config = dict(
    n_layer=10,
    d_model=512,
    n_head=8,
    n_kv_head=8,
    head_dim=64,
    d_mlp=2048,
    vocab_size=17716,
    activation='gelu',
    norm='layernorm',
    norm_place='pre',
    norm_eps=1e-05,
    positions='learned',
    qk_norm=True,
    attn_scale=0.174,
    bias='none',
    tie_embeddings=True,
    parallel_block=False,
    init='normal',
    init_std_qkv=0.0142,
    init_std_o=0.00317,
    init_std_up=0.0142,
    init_std_down=0.00317,
    init_mimetic=0.5,
    optimizer='adamw',
    lr=0.00186,
    beta1=0.95,
    beta2=0.98,
    weight_decay=0.12,
    lr_head=0.0054,
    grad_clip=0.5,
    warmup_steps=248,
    schedule='wsd',
    decay_fraction=0.866,
    decay_shape='linear',
    final_lr_fraction=0.0,
    batch_tokens=[65536, 131072, 196608],
    seq_len=1024,
    doc_mask=True,
    train_tokens=729700000,
    steps=6305,
    dataset='wikipedia_en',
)
MLP neurons of a small language model. Each row is named by its layer, matrix (up: input weights) and neuron, and shows model dimensions 352-447. Each number is 128 + 24 x the weight over its row's rms, rounded and kept within 0 to 255. Numbers have three digits each.
After each neuron's rows, "fires in" lists the words (lower case) most often at its 100 highest values on Wikipedia text that the model never trained on.

L2.up538:134157118108121149099117114152124146107119156125135086134119102164158179129114145124129112120164122138098173126120113101147119139135148115135093119107135130139143151095175105152130133137175160105085125118111145077065091131155186120118132159120128135151158120177160126134163128121129133121
fires in: "1"

L6.up5:122116205137118119159174150105117132088131142105115129121077135137113174138164104142161085158144123147126133101116113179155101127138150112175149114106153163136154140114127129150142165160077150125141114154126152148105125160163132131113128145131110130138130101120153164142135115104139145130
fires in: "a", "first", "was"

L2.up1824:142131169104116159139141121116058125083176113128119131100136109115150129124144156127128142136135131096152096131144151126142097169130137117105104148132159157164109152113129099123126164177121144096103098161122126133094121093096115138111093151133128113115140147111118122106115118138123097122
fires in: "of", "in", "on", "about", "to"

L6.up1451:128151128141111138100137134118143134099159118109144142176135141078114134086131147112156127125098126113136150093118121118119134112121116149151108111149089142158119126091114135116147138180122145096139098123094136148138125153133111136122134110119136093146143105103127100142106124140127125122
fires in: "the", "a"

L2.up420:140132108112132111130133127150112115115143149172150132120145122093140147142112138105096141148121146112107126094135115117155169099071155091152132131168122115156155095088150140120123144146128110129080114127123117136141120145139114142178150123120102126136161110120160116182130129142103095152
fires in: "angeles", "california", "carolina", "island", "us", "connecticut"

L2.up1760:107154100125106122099112123111084101063127124083158075132162171128119165127130122108151120153090128151124105142128161137155141129094154133128123169138158127109153087097145128166096143159160142132112142101127156098162130141119146151163094133128143151128101094159157116164104098123116129130
fires in: "united", "born"

L6.up807:117138149088124158129101137107129139142125166068132108109104157103174128137125112129130129115149151100174163120141155085121155134156132115133102118126095145151116132114151103149133124135114161141117104117114166125123109116135157150127145114119098106154158080108162077146137126173128131166
fires in: "on"

L6.up2011:140142151135185150132114129166128135105155112110112136151100140154138123163156150139118109128096132109152137128111146122135113114143128130183145107176075164116108125105193133132120143167109118096137127141121088145101149166109115139140174140108173092159137143123101125133146104099110103173
fires in: "during", "until", "after", "new", "such"

L6.up342:058132105119101104127132111123141098082104117147129112124139132106153130097148132118089144146097126155118100102104139122143167137105154120109125127130079145103177147118137145130183134140125108142144112145148135126112124152117122105156130134144177180078119149136189115113170123114115129121
fires in: "york", "date", "angeles", "states", "on", "us"

L6.up209:107111146124123143093127150112123148148122113126146105152127136158105132123114145111151100123127139111150146091117138107113134118105128149093143138103104138115165118104142087124137167138152142135103113154161114141118130127151150139090081179155089086172147163128132114154141101129128116135
fires in: "1", "one", "double", "single", "short"

L2.up126:132129152117127139165133139128134106115151156111116130138145160093133140134162116118128122116153103131132175091168162123134098109099138131160110125144101105136148108134120104173122144134124136115126093154109148107137135172099156146131147152147103092131189159131134083126131111133071115125
fires in: "two", "three", "with", "1st"

L2.up1291:092107165134097165134148168135073112118166122092136149127104135092107096092119130144083116139095112119147096084164134160116128101110154127119105121136193144172159122120124100121129149165096115108147093144122093150084106086157143099105160151113154130107134092122138154104125079124128129111
fires in: "to", "known", "originally", "usually", "that", "for"

L6.up1442:137142130096099131099116163104124117077123188093109090150116117141105162101163106121117142154163130143156123135139163180132108165112146155160135112131125125123131124129210129115123131130145126111092159104129105134127117181157138115137129144134119153129123110127172124126141143088168083150
fires in: "in", "by", "coach", "of", "during"

L2.up977:116174132139096145117146124110105083133126164129141116120177097088100135105173086129126126119166168129139123123110139107139077137089154164175119145162154150091120112112209120109136141145110113141141152143159104133119147107110149170159155167120152091176126110125162101125110124135114078146
fires in: "when", "after", "since", "before"

L6.up845:131158143136111102124123160119106160136138177136134108098078143150175114135148120128113149089101138166097110117114121107139128158087135111150106155119104186127128125071127125160136155149109134104180094104124161066097124130127164112109121144108127127098141113171160099129125128122130136081
fires in: "public", "high", "civil"

L6.up370:134124176111128123135137162121124164117167168099119127118137129150100096127163108158087118130155116131163143137152115133096138097107136177159120110141129126165123113126164103106138164138079135080127116103156084122106106101107104127149120170135097092134136113108139116101157114126142130139
fires in: "that", "there", "they", "it", "had", "which"

L2.up1245:115113166159147153198108138094112107171188192105131124138121166090110108087210097124109124146132111105138150138112127146107162114128197133166159139164105144134145081143149132085123145145095092090106141123119096175149159116117132123116140149109139129143114132113101127131130080110121119099
fires in: "who", "where", "whose", "which"

L6.up723:127146107139143149145167127148095103131112175117136099119142180154121150130148135150136106125112122115106110117084113112149096094096135128118132181138150143147118140119100164157183117124099124114124114155126112143107130114146147116144161160126143129143155147128138133163103128144137102149
fires in: "of", "dr"

L6.up384:126108104136115175110152098109143100132121155155122129107117126108143144080161150116143094156151097118118153143105112148119145102112127100145170117134121138166119132126144129096168177139110141121130133186139115111115130107118141118102132130119126115132152091131169103146156110140151144127
fires in: "this", "an", "a", "for", "one", "that"

L2.up222:121115151124133168176183112110158153126131122136101129140144129103105153114199119128120113131140100149075115104145114128141126088131154128146158118136121077176118075109130157148132136118159122147144088119128163140113138145078128111162108138150133123129125112114106115140141111092125110128
fires in: "been", "be", "had", "being", "later"

L2.up228:154151138117131115155129106142124132126111114107095118112159134121182153151151147137100137139111101084130143124146124119118140160142133136132074125142089175121099127146145107115173145188141135123169121155153123133110154112168122123144146143137141166160127138177148125199115130127166115124
fires in: "during", "following", "of", "last"

L6.up1782:163104167128178148155137190180120147133121135150144108125109155105153148103134190127139149146134118132178132135161127111134085156106121165105151121121120152154165115106143118156151128127125074126099126125124095116135134136142142118132113175111150132145133158105195093125107121145122116108
fires in: "of"

L6.up143:184177127140137113157112152137104154111150156143114137156092149161146112118102132116096114137132143125149152106131118127137116081074139151085105149127085153119119121127136105108093148172156151121102098156117177089099149123157127126106161120126134174135132117154119101162149075092123127107
fires in: "other", "some", "important", "several", "such", "numerous"

L2.up364:133142151123123131119117142121161083079136116125166107110189097132160139126117158140158124106129153118117125095143109074121133124136164119147159134150174075168127127142203167140173112136166112125120120123125076107128136115114140137110130135099149178153214161171154139127109138100082124108
fires in: "of", "wtt", "itf", "in"

L6.up234:098121132149130159142124141140084131099116150091104107124109135165136104122132156126128145191105135153134146112123155145138126125101148138110124159114125135161158110120120146086162160177076117129151129113159168130096081172103090199164133144138099130113114111142132099108151142110154078137
fires in: "february", "june", "september", "july", "march", "may"

L2.up175:129124142124107122149144139073120071104150161143123110142128133113100142140159093112150110108143116109129167109118088114132083112090182146123168155139177099094115063142160143146116144169108146111108127165093118111123101164112148155141135133114081099129142146078149149139131118125139148149
fires in: "with"

L2.up499:135110120080129117124175153103138090123118170129145108101085132118156183105139100108127109118123095117096149111094126142121134134088150075161100150100123176148108137146158119154113128133121111099117125143111124123133146125109158151119163142058151127152137146159194121144146137132131126137
fires in: "a"

L6.up1083:149135133136101154172136103106142120075163106132157116136084119164138117112131104128189085124122117131121115139097108114136146107127140090177137121129103113158125128151164119133157171157129121137159136085119155132142097124094080127172121129118134138117135151144135134118145140085148128157
fires in: "to", "can", "a", "january", "could", "may"

L6.up124:124179101122111108125155144141130117126168134101144132089105106102109135119159111128119159136101126114142155102139162089128124100133107133116127116106157126166145114097144156149153167160143115096108084123102142142135135115167167138116115127074096112112132151135122115109135123094139109123
fires in: "the", "each", "final", "second", "entire"

L6.up1344:150135155155118131130124114114103101108143117085124123136099143096170165121137140138114108154094099144114095117123130148161110122136137115175168106128130119129140131109108135138127145168136162116149095157085143121112127087145117116088158149156163105153166118095114134133128097097150106162
fires in: "of", "during", "until", "after", "for", "under"

L6.up1120:139123122123111135089132138136096121128146103132117107140120142104165136088140139106146152142111120160145147137152134124137114126108168108131152102153092164109172099111148158092103146151102117110086112115132106153147126110149149133137165133151181146112152123175149146124122097140138135158
fires in: "by", "of", "for", "to", "at", "against"

L2.up1262:129092160128135161134142126111062111109171129119145113105090149154153152078136156124141155181106152141147099079092108085162106135095141103118132148126133167122134146124118115143160142159114108122167101146117099089091120082108165091125151139150150149117142163111129142129102100130142061100
fires in: "of", "as"

L6.up77:116078137130116144119149142137134160136146126139115139141115113137139151089146138139135170112123123106165121093131139162088080156101149120163118156137151158161137128147145137091132150137113126082127143118133102142141126085157113121140096129120163059142140056158140111097170141129154124113
fires in: "i", "her", "s", "me", "us"

L6.up1192:129088179133063102089113129121132091110142131109105120142097154071106171109151166134100153134148134105163082108143158117116134136118149164176143137155180162124094129122134124170082133149108106097173131158113129139112146145168151140163124129109124108190140099097146073159126098130121156135
fires in: "and", "the", "s"

L6.up84:142132143135124165120130145131126156146109125130098119121098093139129114104118127125081103115159116094141104088115167132124088085126137154145166136112114126140081139117117120183144153155107116119141080132136125101092118152117111146110113175118140106157144149097138155197129088095142133159
fires in: "in", "was", "be"

L2.up743:124093134107126117175147126156137149091106133121123115097130126086128121117160143116143120112166092135135117077149141160133166141127146087123070104112123113107165104138123135157136135167130134118156134118108149159128141128110135119125098126095085140140160095122140085141137144146120134113
fires in: "first", "one", "league", "swifts"

L6.up1870:135152131112113123169152132099135096074169159171115142094136130146107146073108155112152115139141103131124103132115123099150123132121155098119094097179107139147160143106123147119164178153085114126114116130087121115109116117142114116122125155069151133125134125120131111148158126047150123135
fires in: "were", "was", "and", "for", "to", "or"

L2.up1273:139132131115136131131123108104099115117129107110164109121138152137135144109120116136116120118155143117130138094143105124145121142109158154126128122156104185153136116121134105162137183168107159140161089115144118107106144140126160156149128168119159174151132160159158142153144111086132140109
fires in: "21", "23", "destroyed", "announced", "3", "limited"

L2.up361:128110131123125110101108147147133106146182119145121112127115121126103118103140128118118134149087117100137110121139145172079124119163187106151153154114100158122135102138196143099168130175094164064138143163151127157142107110149103125161126121104139108136208085173134129157108118164132107111
fires in: "australia", "football", "women", "s", "africa", "tennis"

L2.up1699:181110144105119142097112123115122105137130147109136107116132171119125107073160106130132130128128139116144152128121138124111129103090169106141109122127164128148116113159103163133158142139105135125103156157125140099124072165118136095096130136107140101149165135161181140151146124106132122160
fires in: "with", "a", "ferencváros", "without", "withdrew"

L2.up841:175133124144118138173144140082125116131113086138104130136148104104136141146118089129098136108090133099114107105181137140159181063092149114185119106163118067140123131140160156109152141150110129129117156100159124144108093144132120134148139119138160140131133104127116156164140131131129131171
fires in: "his", "s", "initial", "her", "retired"

L2.up1426:096133122102158099131133115102103136091143149143070121164140092134115110094132118123111114178146110128138122102170187121140156080096159126140112104142067140138121118122143143123163127134143167134131147132136130101091103094123094125155153142130091092159147109159147163150141099146102111130
fires in: "to", "would", "could", "will"

L6.up1845:117057094140138148130162135143087146132105132099172130136142143149058115136115110159193103148118102123116134116121148112112144128092137172128098182135136147124188167153118134124136151153111108127121168068161143103138098073156079162136090149130126108106110117147120145110111054116157137149
fires in: "she", "name", "he", "it", "team"

L2.up1330:116162130139080127171104168195114143091147163122113109132119159100107126137077090129173124127161168110141134130124129141137107092124135120148115136128134155113115116143106137134120156174109106132097079119146163131085114160147142135151138153099130103130156115150124112157107103149140138120
fires in: "of"

L2.up413:101103154099120158086162151150098133131143114093150105116133137094096161119147113129100108091161134173115114123120137137125141131099167106158121155151142117182169114121138105116164139117124109117144114126153125145096062124151104144171129140104135099152116113115177145109159128107088131104
fires in: "who"

L6.up1774:132113184148084165180149144116092110062155134095117104145113179121097135101131151121144124108128126155110125112166135148146143109068153101157126114150094128168182151104150119153130159160112105136121113147113133147139126151121126142112176138099108147140135105153138167091146100111135129096
fires in: "first", "most", "best", "second"

L6.up238:140154122128144174137105141149135131112115116129122140117124124134122097088165115144124095196101117121184136117124130147108139107156127112129139103125115117145175123133131145166154131155138131119114134057155119113134103154110115147099128152127161081141149108077083142125154114135102138122
fires in: "be", "is", "can", "not", "to", "being"

L2.up352:132125085154139216083135161108109133158110140146129125150102176163186159106106157145126115156125114118135137155130119134139167129134142074192136119141141141119144170089151115119129190142143111129143098136127140150143106112112120109115127160089152150131114091131142126110159133092107101136
fires in: "well", "000", "work", "her", "she"

L2.up237:061107139069112123119171091117106068146149142111139117106085124103114110111136170130141137147129090152129134110111159140101162160157136131128130118135073143160171126124131093123165143129133105095104074115104173131137144129139129139124123146063092107110152108137138114119161123168131110125
fires in: "there", "it", "track", "song", "star"

L2.up844:119144093132130122098110186121056129111120144108132101128170141106132132081140101131125131144159108174124099112107124115163157115053230122113125127127149105162127099100130148123113140167113087143136146093156117122137065190106121105116146126141192122141184138162136170143134063113137124143
fires in: "rus", "player", "usa", "coach", "eng"

L6.up108:119112131131140172155163181138122129132126141090133127120129184134112123118141111131118137176136103118127091100118141163140161125105152123130162084131102128138137148119123178131127160183130080130126107147159110121133158154098109129164135134161162109116161067089124116136130094097142140112
fires in: "first", "second", "year", "season"

L2.up1239:164164154116111130131135125106120141128141111130166117121086151106147167117159171111170136115115085113069115130123117121154157147096144110155133136121126133126124155104169115135110176179119140087173138084103112109099139117167170127100129133147120112122142104163132105131127134104136141126
fires in: "some", "most", "least", "middle", "best", "high"

L2.up1777:127132152121146142131135131113122143139137157163074094102154166131084119114159113137128137143147119115164163174116108159100142132159165127146121109128123114149109088150118132134126125142122130140146120131154119118058140168108135106164100136126151141157180130127140123151141083141119162139
fires in: "with", "winning", "ferencváros", "withdrew", "to", "won"

L6.up352:139107154103133099127160154139091084132146128125125108128082136164153115126099134156149127126116109128175103108114149094127095124141157109129142125133145119146141136118133066142161144172139136103112072121114087083079147152131133119122145146135159145119172137111122089142105124097128121108
fires in: "of"

L6.up2038:130139163133111109126128112160098129123101083081129083118097117135162140117125138125121100121135163144174116131174151120089078145159155148133149102136146131140126092139172097170123113173131126137100101125124113122079140156168176143105138124138117135141145160131129160118100079175146149101
fires in: "of", "as", "at", "between", "during", "from"

L2.up377:152116140139125132105149177141129103087151137108115115148134149145177190130185127126118144108134127133155115144134123127118137099128132125174100150136131128118129149109131148146146124123149079106102108156088135128150121108117144151114151137101167116128134113142125119159094110116073094124
fires in: "his", "s", "her"

L2.up764:148092147108136127164129126177147139143192144154132111119126109084108148156166108110121111125120106077135154132131126148126149119101146118142102122133162136127114117124191102129163121161101132079132129146100077119120079152134128120128158133116144132163164127143138108153115125159083145170
fires in: "league", "s", "nhl", "swifts"

L6.up255:083113137133138104099100145161115117179152156139103121135121159150153142145147116104149139147155123084151110138139159104111183135111155154109104102137099165159143126110105110101095126123093115115079127120201081119100114099150119126114101142152096140154153117137113081114158109155146146109
fires in: "it", "on", "item"

L6.up1585:098123108126147169125126145133120123098102118130153106089140133150156124146129120131142137147159187140163104107126127138133136074137133171117135112141090131151098139143161144101162133165144145084119136111149135139114159113143132105146123155143150155153147134104140086175112116102127127144
fires in: "in"

L2.up652:120133143111133131114140134129076143107118085105133105148112130123141153125111128123161126148145138142116145080153149086133121097111169144136115127112114077101134101144126121151102143155163150148069086140118141119092133139147123091163161154158135142147124143100181135154138118112133126167
fires in: "to", "under", "father", "of", "built"

L6.up312:140071145140169127127160156159121127107111149136139130126115109175125127109106129106133080122145152141143074094145162095141166131126137130123118149133127126172136152121157147119110141126135067103099132145102131114125094103167130103138104126076046096117149061133186133142121130123141139123
fires in: "not", "to", "he"

L6.up698:068114145068145136140173126147122141162094119120121130096116167141117117133159087120098074149116112110099122130165126140077151148121171137159173143115131171153112126089143161120151151143124086127153094126145123109111092132114121105132133153151111147116114095162130122171134136135123150118
fires in: "it", "date", "film", "took", "season", "see"

L6.up1141:131129157109143148134082120116126172138122169149138121124066114149123144117154072100126141135186140130183125093129133136116072157130120109133123162114116146133114152100198085162077160151123150116121156122131146112131127099123146133105150145128145130137142121192117087155113137143131139105
fires in: "in", "s", "indoor", "women", "world"

L6.up8:157151155108051120112120120139081106146126122125149105117111098120145158147141143146128099111132163084115148127149123124123068099115165088159104160140144105133127086116155123147160122133101132136077093158114132181104095127159113090116124147095099135142150132136136174138109124180125149106
fires in: "3", "2", "oglu", "4", "des", "al"

L2.up870:133095133125100139137128140127125092131163144099154098090142116126120131111166136128161123115155167153140112132133097120143074117098136114165065160136140118145140108121119128172112129125107111156132106192144096085101124125123168130166130165130139112107148116141139152135113103124157114150
fires in: "of", "joachim"

L2.up1803:124135108115097135132125116126106092133151167090123115139143174116129149089139128139126134105141116123127152149130127135162124104125130149102142091184115131122139095125141137134101162151071111128081108125124130124121168161173172111126117167164077149144152162088156086113134158135091121068
fires in: "two", "three", "four", "six", "eight", "one"

L6.up631:138116125103167142118114126134126162112142128111106106125119131102129158090116148127119129126199129112149126057123148148093122103126106116098143149124107129117126116097152117134160125152150134093146112144114147086102136101136088122130131146149115098163130153079149093133169134110124124131
fires in: "to", "would", "can"

L6.up284:088109119139137123164185119135113124107129118153109137169117131140114108115108136087154144168071147088171115126111124104106119093124130158121156118083101142087151122125129128110131136135101130158096125092170149141120138111111081124114096173089146073133130167127125161095149124143111153128
fires in: "it", "also", "did", "since", "been"

L6.up120:095158131127124135128157110101160115139104162115146130133141161065143129110172085121144137132109117112157136151134181112114117096129140141157149124141111115107120127123158114109127160132113138066125104153125155147093146110158117134124123151107162103175169121077175086154151133156126092113
fires in: "and", "to", "for"

L6.up1599:120110132132112140127140121150097095123177166131147118180094150137178130106148160139129160097066141109125118096151112106137112120120131135133156132141137165102106151121127134145150145133120140103141101149114147153147153108164154146126131157132085111124175136126144104122128064114135114110
fires in: "and", "of", "101", "100", "among", "few"